Weights of a small transformer language model.
Size: 15 layers, 4 heads of 64 (1 for keys and values), MLP 896 GELU.
Architecture: LayerNorm before each block, learned positions, tied embeddings.
Training: a variant of Adam for these matrices, 440M tokens, 6710 steps.
MLP neurons of a small language model. Each row is named by its layer, matrix (up: input weights) and neuron, and shows model dimensions 64-127. Each number is 50 + 10 x the weight over its row's rms, rounded and kept within 0 to 99.
A block is one neuron, or neurons of one layer that tend to fire together. After each block is what it responds to, as a language model described it from the Wikipedia text at the highest values.

L9.up89:52 44 65 56 43 60 40 55 46 49 52 63 36 58 37 56 65 54 70 62 49 41 45 56 53 64 39 45 65 58 54 48 37 37 38 44 47 49 47 65 61 63 51 67 53 40 61 67 40 57 63 55 54 40 38 48 43 51 67 34 54 49 60 34
Description: Day and month in dates. Day numbers and month names within full dates, e.g. "October 16", "born 20 April", "on 27 February", in biographies and release histories.

L7.up88:62 48 52 35 40 78 68 36 47 45 43 49 53 62 51 60 57 52 39 61 56 72 57 55 41 52 45 50 51 51 47 49 38 56 61 37 59 67 37 31 48 57 54 62 33 45 38 40 58 52 58 61 52 41 17 50 50 59 54 56 34 27 47 68
L7.up201:57 66 59 43 63 56 46 32 47 47 60 47 38 44 55 49 45 54 63 43 52 50 54 44 59 34 63 61 53 31 57 47 54 45 64 54 84 47 43 40 58 59 44 38 50 37 39 57 52 45 35 20 45 40 44 40 39 53 45 36 48 49 44 50
L7.up293:60 56 48 49 63 56 72 30 53 50 40 60 42 55 39 43 41 54 66 64 44 49 33 52 43 48 38 42 38 52 51 40 35 53 51 47 48 49 41 65 54 62 56 61 55 54 41 62 50 57 39 30 54 42 38 72 52 54 36 54 47 40 47 76
L7.up347:43 82 43 60 54 56 70 61 45 52 34 43 67 62 44 56 68 41 45 47 54 59 23 48 41 61 46 53 43 52 57 42 41 43 62 43 56 59 66 61 53 41 43 43 47 52 58 41 57 52 53 51 57 45 53 59 52 57 75 47 32 55 50 50
L7.up368:35 58 51 62 62 61 66 56 51 41 40 43 46 49 61 61 45 53 71 59 56 57 53 37 55 42 56 50 44 43 64 50 59 49 68 51 67 60 47 59 29 55 53 44 42 67 41 41 61 36 32 31 48 52 55 66 34 38 53 48 52 35 51 53
L7.up380:71 56 57 56 41 42 60 53 44 39 42 43 68 60 69 65 51 66 34 42 37 74 42 59 44 39 42 37 39 50 53 42 41 61 48 29 60 60 43 42 45 41 46 47 56 54 45 39 51 48 54 46 70 36 39 47 62 51 65 56 36 55 50 52
L7.up385:39 57 61 39 52 43 52 46 40 50 64 55 36 58 43 47 56 63 44 59 54 42 30 52 56 54 38 44 55 49 58 61 61 49 48 47 48 50 47 45 33 57 40 49 47 50 45 48 51 55 29 30 53 39 55 51 53 48 60 50 48 57 59 49
L7.up459:67 62 46 62 53 40 45 44 59 40 47 37 43 56 42 22 55 62 41 38 43 47 42 50 44 56 59 50 32 38 55 47 50 51 64 38 38 69 50 32 49 33 44 63 46 51 52 40 62 47 31 45 63 41 59 59 33 57 56 58 45 50 47 55
L7.up502:54 58 39 53 53 51 41 49 42 42 42 48 41 48 43 57 54 38 62 37 60 25 44 44 46 35 48 52 54 49 52 59 51 60 59 50 69 70 55 30 49 47 72 40 50 52 28 52 61 48 27 24 46 40 46 47 40 48 52 43 47 54 49 60
L7.up541:45 51 49 53 35 74 72 41 57 53 44 44 55 30 47 64 45 70 31 47 44 38 58 51 55 44 46 46 53 61 54 41 58 43 53 42 56 43 41 41 30 62 63 54 42 61 49 42 53 23 57 42 45 53 22 61 64 42 54 52 53 38 55 78
L7.up674:51 66 41 47 46 42 47 25 69 56 62 41 57 46 51 61 59 66 59 43 41 51 53 62 49 51 48 45 44 51 45 34 55 55 54 56 83 67 68 45 55 47 60 52 69 39 49 48 45 38 28 36 37 44 42 47 54 61 52 34 57 48 38 70
L7.up682:45 47 73 30 34 57 45 58 43 61 57 53 69 44 35 30 41 68 33 56 41 59 50 55 58 52 60 51 76 52 59 33 54 48 60 43 67 56 51 61 62 56 40 48 48 55 48 49 67 43 60 30 50 40 62 49 59 48 67 45 50 53 37 42
L7.up757:49 49 31 41 61 59 52 54 43 60 64 54 56 52 46 53 54 51 60 51 70 53 49 61 54 77 46 32 50 45 58 42 53 56 63 43 75 68 57 38 50 56 53 45 66 51 57 49 63 47 37 41 47 41 53 56 53 60 44 61 51 56 54 65
L7.up769:45 59 62 55 54 56 54 55 57 40 44 35 57 59 41 39 52 74 53 46 42 60 52 48 69 33 47 40 65 58 52 56 42 48 50 39 49 65 44 45 58 44 50 40 48 42 64 62 60 31 47 49 50 42 55 48 53 61 57 45 43 43 55 60
L7.up858:59 59 51 30 43 50 56 61 48 51 54 62 47 50 46 38 53 51 48 50 63 52 41 64 46 69 51 45 47 46 63 50 51 51 57 48 47 82 63 37 49 37 62 67 53 37 66 49 52 52 42 39 47 41 51 60 64 50 48 56 55 55 56 58
L7.up879:64 62 52 49 50 52 62 45 50 41 54 52 65 44 47 51 54 57 46 62 48 58 48 58 50 55 55 61 32 50 63 56 49 54 49 51 54 64 50 28 61 49 70 49 35 37 44 55 42 58 36 32 49 57 52 53 42 62 62 56 48 38 66 55
Description: Quantifiers and "or". Quantity words like many, some, several, other, both, or numbers heading a noun phrase, and "or" in census phrases ("Hispanic or Latino", "65 or over"); weakly, table separator rows.

L9.up756:53 59 49 43 50 60 59 51 45 50 59 60 46 68 55 50 54 62 64 41 78 49 55 59 55 39 45 34 36 46 57 48 53 47 50 43 47 64 69 33 51 40 60 47 58 66 50 46 51 45 60 59 44 54 57 59 51 47 46 45 41 62 47 43
Description: Word-initial fragment tokens. Short opening fragments of a word split into pieces, like f(airly), sp(ite), -g(rossing), mostly in review, reception and narrative prose; sometimes whole tokens like and, was, 37.

L11.up35:55 59 46 65 48 33 46 48 57 40 33 34 69 44 53 45 38 61 69 44 53 62 32 67 61 46 55 59 44 48 55 41 50 59 47 70 48 78 59 39 55 51 55 64 75 55 52 53 40 46 55 45 35 47 43 30 62 58 42 47 51 53 46 49
L11.up260:53 59 53 58 70 47 56 63 55 60 56 59 50 50 35 41 57 57 65 53 58 68 53 68 56 52 56 53 45 41 64 39 34 48 59 39 52 49 52 51 64 54 54 58 54 59 54 48 35 57 46 36 43 31 54 53 42 37 67 61 36 41 37 64
L11.up289:53 52 46 60 49 48 63 60 35 62 47 55 53 54 43 51 66 59 63 51 47 38 51 66 46 55 52 59 52 54 61 59 61 49 73 41 47 47 54 56 46 48 38 58 48 61 49 31 47 27 47 41 42 50 51 66 63 43 42 42 51 62 52 43
L11.up662:61 47 45 48 44 57 58 55 41 53 54 42 28 49 37 42 69 51 54 43 53 55 47 57 52 56 39 54 51 49 62 42 42 52 63 37 45 69 49 66 60 41 68 54 58 51 52 54 55 57 32 49 54 57 36 60 55 63 58 26 40 55 47 52
Description: Noun-phrase modifiers. Determiners, quantifiers and adjective-forming word endings that open a noun phrase before its noun, such as other, any, several, ended or -ependent.

L11.up107:55 55 52 63 40 54 68 52 47 39 43 40 62 47 67 59 50 44 53 29 46 66 30 65 34 37 54 56 38 82 57 61 46 55 53 50 49 67 36 61 33 46 55 64 52 59 66 50 45 36 38 54 52 53 34 49 46 46 57 52 36 56 47 68
L11.up124:66 46 43 58 50 48 64 47 55 31 59 58 64 65 65 70 54 42 60 47 55 55 42 61 48 57 36 49 48 60 42 48 55 73 44 44 39 47 59 42 30 45 54 59 55 47 57 42 50 41 36 26 64 57 24 55 42 48 49 27 42 68 43 56
L11.up216:32 53 37 38 48 49 52 45 58 55 67 42 59 45 78 40 59 43 52 43 46 61 50 43 54 49 45 39 49 45 52 61 50 69 49 56 51 52 56 48 42 42 64 55 56 50 36 44 37 40 25 45 52 53 30 34 46 56 46 30 52 68 38 48
L11.up550:52 57 46 52 51 48 54 32 50 61 42 42 54 50 66 47 55 59 48 37 41 39 31 62 49 45 54 40 41 60 36 60 50 51 46 41 42 58 42 60 31 45 74 44 38 63 46 56 57 42 36 53 55 51 35 59 67 31 65 50 46 53 47 35
Description: Sentence-opening adverbial end. Final token of a sentence-opening time or adverbial phrase, mostly year digits after "In"/"On", e.g. In 2009, However, Recently.

L9.up105:41 60 52 51 54 58 50 50 49 62 45 59 53 46 62 37 47 39 58 61 62 49 48 45 51 49 51 56 46 52 64 43 63 58 50 62 45 53 55 56 30 64 48 30 58 56 44 45 58 52 53 44 57 49 47 54 36 54 63 44 57 56 31 55
Description: Mid-word continuation pieces. Word-internal pieces that continue a short split-off start, as in to|wed, Bre|thil, orche|stral, or the digits after 2 in years like 2|003.

L9.up823:51 44 60 69 61 53 60 54 58 49 61 52 56 60 55 42 48 48 50 49 61 48 26 59 58 53 43 43 67 46 60 41 42 60 59 43 68 65 70 47 56 55 48 41 50 61 43 36 48 48 30 33 50 32 35 52 49 65 51 64 36 45 54 57
Description: Quantifier/determiner slot. Fires on determiners and quantifiers opening a noun phrase, especially most, only, all, rest, a, that, the, across general encyclopedic prose.

L11.up226:45 50 34 54 51 55 53 32 63 65 35 49 50 55 52 50 49 51 60 35 56 61 52 63 58 33 43 25 35 44 63 41 50 55 54 21 59 49 44 54 60 37 37 41 43 55 59 58 51 65 43 43 54 53 30 37 43 46 37 35 48 33 39 43
L11.up486:42 37 59 41 40 69 47 59 38 31 41 52 59 54 51 53 67 46 46 57 58 64 52 41 63 52 67 51 49 46 58 41 59 44 46 53 64 43 50 26 59 66 48 50 50 46 44 42 54 53 45 40 79 45 48 67 38 38 46 65 47 32 52 67
L11.up604:55 58 37 75 34 66 46 39 43 41 59 50 60 56 51 55 55 37 53 41 62 40 52 55 71 34 59 58 40 44 72 40 42 65 57 56 58 35 48 36 49 41 51 49 44 36 48 38 78 48 65 42 57 61 39 42 45 58 53 53 53 47 52 40
L11.up753:40 42 46 41 53 45 41 60 45 54 57 57 45 64 48 57 49 50 57 47 62 60 51 57 52 21 51 49 47 51 58 39 38 56 54 46 57 37 54 48 54 55 52 38 37 49 51 55 50 74 43 49 68 39 55 55 45 53 45 41 45 33 46 47
Description: Word-start fragments. Opening piece of a word split into subword tokens, often an infobox or table field label like "- P|assengers", "| P|osition", or "s|ons", plus line breaks before such lists.

L11.up47:63 49 56 40 69 51 67 47 57 40 55 60 50 64 49 44 80 57 35 39 62 50 45 47 51 47 49 31 62 65 53 27 37 56 60 43 53 47 64 38 44 56 50 43 39 51 29 34 44 55 43 36 51 35 41 58 52 56 54 48 40 43 57 58
L11.up96:59 53 40 59 67 54 50 48 57 39 47 59 54 48 43 45 65 54 61 40 59 51 36 56 47 43 47 43 58 59 38 44 33 59 55 41 58 70 52 68 43 53 39 39 41 60 46 49 43 33 40 53 48 45 44 51 47 42 53 46 37 50 33 44
L11.up180:49 49 63 54 66 71 38 48 47 43 58 62 48 51 43 52 68 54 53 46 61 53 49 54 44 47 39 65 51 51 58 37 50 42 49 44 69 51 62 54 38 55 41 45 62 53 39 48 42 53 29 49 66 46 23 60 32 46 41 36 43 34 44 64
L11.up873:65 52 55 49 74 62 64 48 46 42 68 49 40 43 46 43 58 59 59 52 74 57 52 53 49 41 48 43 57 57 55 33 39 56 64 50 63 63 55 49 43 53 49 38 41 52 25 41 51 52 40 50 53 47 53 45 46 47 45 36 31 36 53 48
Description: Paragraph breaks. Double line breaks ending a paragraph after a full stop or closing quote, before a new paragraph or == section heading; occasionally dashes, digits or month names.

L7.up89:35 48 42 41 53 63 55 56 69 46 63 46 60 64 53 52 66 58 32 46 57 54 45 64 57 43 59 51 48 55 54 38 47 48 45 42 52 55 47 37 61 53 59 52 35 45 48 27 38 53 35 44 59 59 43 59 33 53 55 59 48 47 36 56
L7.up120:62 55 41 38 44 51 43 52 57 46 37 47 44 41 40 46 60 55 56 53 65 42 45 54 57 41 44 61 52 51 56 42 34 45 50 50 56 46 38 55 46 55 74 32 42 57 44 39 57 35 67 43 47 41 44 51 54 59 59 44 39 40 38 65
L7.up179:56 52 39 40 47 57 56 37 59 50 40 48 49 63 65 32 45 64 59 60 72 45 36 53 45 37 45 49 56 57 52 46 46 56 58 39 47 55 52 45 46 43 64 44 61 48 46 62 59 36 36 47 46 31 62 63 45 46 67 57 49 63 37 63
L7.up265:42 42 60 42 49 64 52 62 50 68 71 46 48 61 42 39 37 46 48 37 71 60 45 50 38 46 44 43 19 58 55 56 44 32 58 58 55 57 50 46 52 50 59 47 45 53 30 41 51 71 42 47 57 56 64 65 39 70 49 44 47 55 42 43
L7.up290:51 49 31 63 52 67 46 62 78 48 42 44 47 59 54 42 48 63 52 48 68 69 55 30 59 56 55 32 35 44 50 19 51 49 59 52 64 60 44 45 41 31 67 50 44 31 51 42 48 57 51 33 64 49 54 66 55 54 32 48 47 54 46 67
L7.up389:49 35 47 45 52 40 42 49 49 38 70 43 60 42 54 39 31 36 47 50 44 59 42 43 37 55 45 25 60 67 58 36 29 47 62 50 41 49 53 44 51 45 38 42 38 44 60 45 59 63 45 47 57 51 47 44 52 44 60 45 51 51 29 49
L7.up444:44 40 47 45 52 57 55 64 66 44 65 50 43 52 78 30 41 54 39 56 46 45 40 64 66 44 42 28 50 49 58 39 48 51 45 59 47 47 39 48 52 41 62 44 34 50 49 39 28 41 28 55 37 55 50 54 49 41 58 42 36 44 44 62
L7.up524:47 56 62 40 53 54 62 38 63 58 45 41 35 45 62 31 52 49 45 49 62 58 49 51 53 40 41 45 53 42 59 36 34 68 55 34 38 71 55 33 50 40 62 67 39 58 50 52 58 55 49 26 60 53 55 41 56 49 61 50 54 57 50 32
L7.up643:26 56 22 34 50 71 39 75 43 45 52 57 55 54 43 49 37 65 36 53 67 41 56 69 61 44 51 51 44 51 48 52 58 45 43 67 66 51 52 33 28 32 47 57 61 56 31 41 63 64 55 64 57 59 51 52 51 51 51 32 45 46 66 54
L7.up710:54 43 44 35 47 48 57 39 61 28 53 48 69 54 68 56 47 51 53 45 60 48 30 42 61 56 52 39 55 52 57 47 48 45 44 68 54 70 55 36 41 42 49 52 48 51 48 55 42 49 28 48 56 42 51 44 63 43 64 66 49 60 46 54
L7.up718:55 51 50 47 52 52 61 27 39 60 54 42 42 50 51 51 18 48 58 39 48 62 48 59 49 27 58 39 66 68 61 49 47 50 54 44 51 48 59 42 51 49 39 42 35 56 43 33 47 58 38 41 43 51 56 67 48 56 58 41 46 59 58 44
L7.up725:50 49 40 56 60 61 70 38 58 61 47 60 34 53 61 48 41 47 51 38 65 55 53 67 54 46 38 35 39 39 62 42 36 77 71 50 46 53 52 47 35 50 61 59 50 57 54 21 44 54 57 40 68 46 53 66 51 44 43 55 38 68 36 53
L7.up738:41 71 47 39 65 54 53 58 41 64 52 54 35 37 42 50 54 55 42 37 50 58 54 56 59 31 67 28 38 61 53 27 44 59 54 24 52 73 55 40 49 46 49 54 36 59 56 42 35 49 47 32 53 63 60 38 43 48 56 46 54 48 53 56
L7.up786:41 40 60 43 49 55 56 45 44 67 48 53 66 63 74 46 52 51 42 44 49 52 25 54 77 55 60 62 59 63 63 36 39 45 57 46 38 61 46 33 54 46 55 50 56 51 53 40 48 47 38 35 55 49 33 46 48 63 48 48 51 58 44 51
L7.up826:32 42 44 40 55 67 45 61 53 45 83 60 70 47 42 36 43 56 51 42 65 45 55 51 55 56 52 56 65 46 56 35 37 48 48 53 47 61 41 46 61 54 53 55 54 61 36 30 53 64 41 47 54 31 50 55 39 57 46 51 44 53 47 48
L7.up894:57 56 30 54 57 66 51 41 44 59 46 46 63 59 47 43 61 41 38 53 48 57 41 55 40 37 66 49 29 62 46 39 57 77 55 60 56 46 54 35 37 38 59 56 46 52 54 46 22 56 46 41 45 44 49 56 47 53 65 49 43 48 48 73
Description: Word-start fragments, counts. First piece of the word right after a, his, scored or signed: split stems (f-an, l-ot, qu-eer), count words (two goals), compounds (64-bit, half-hour).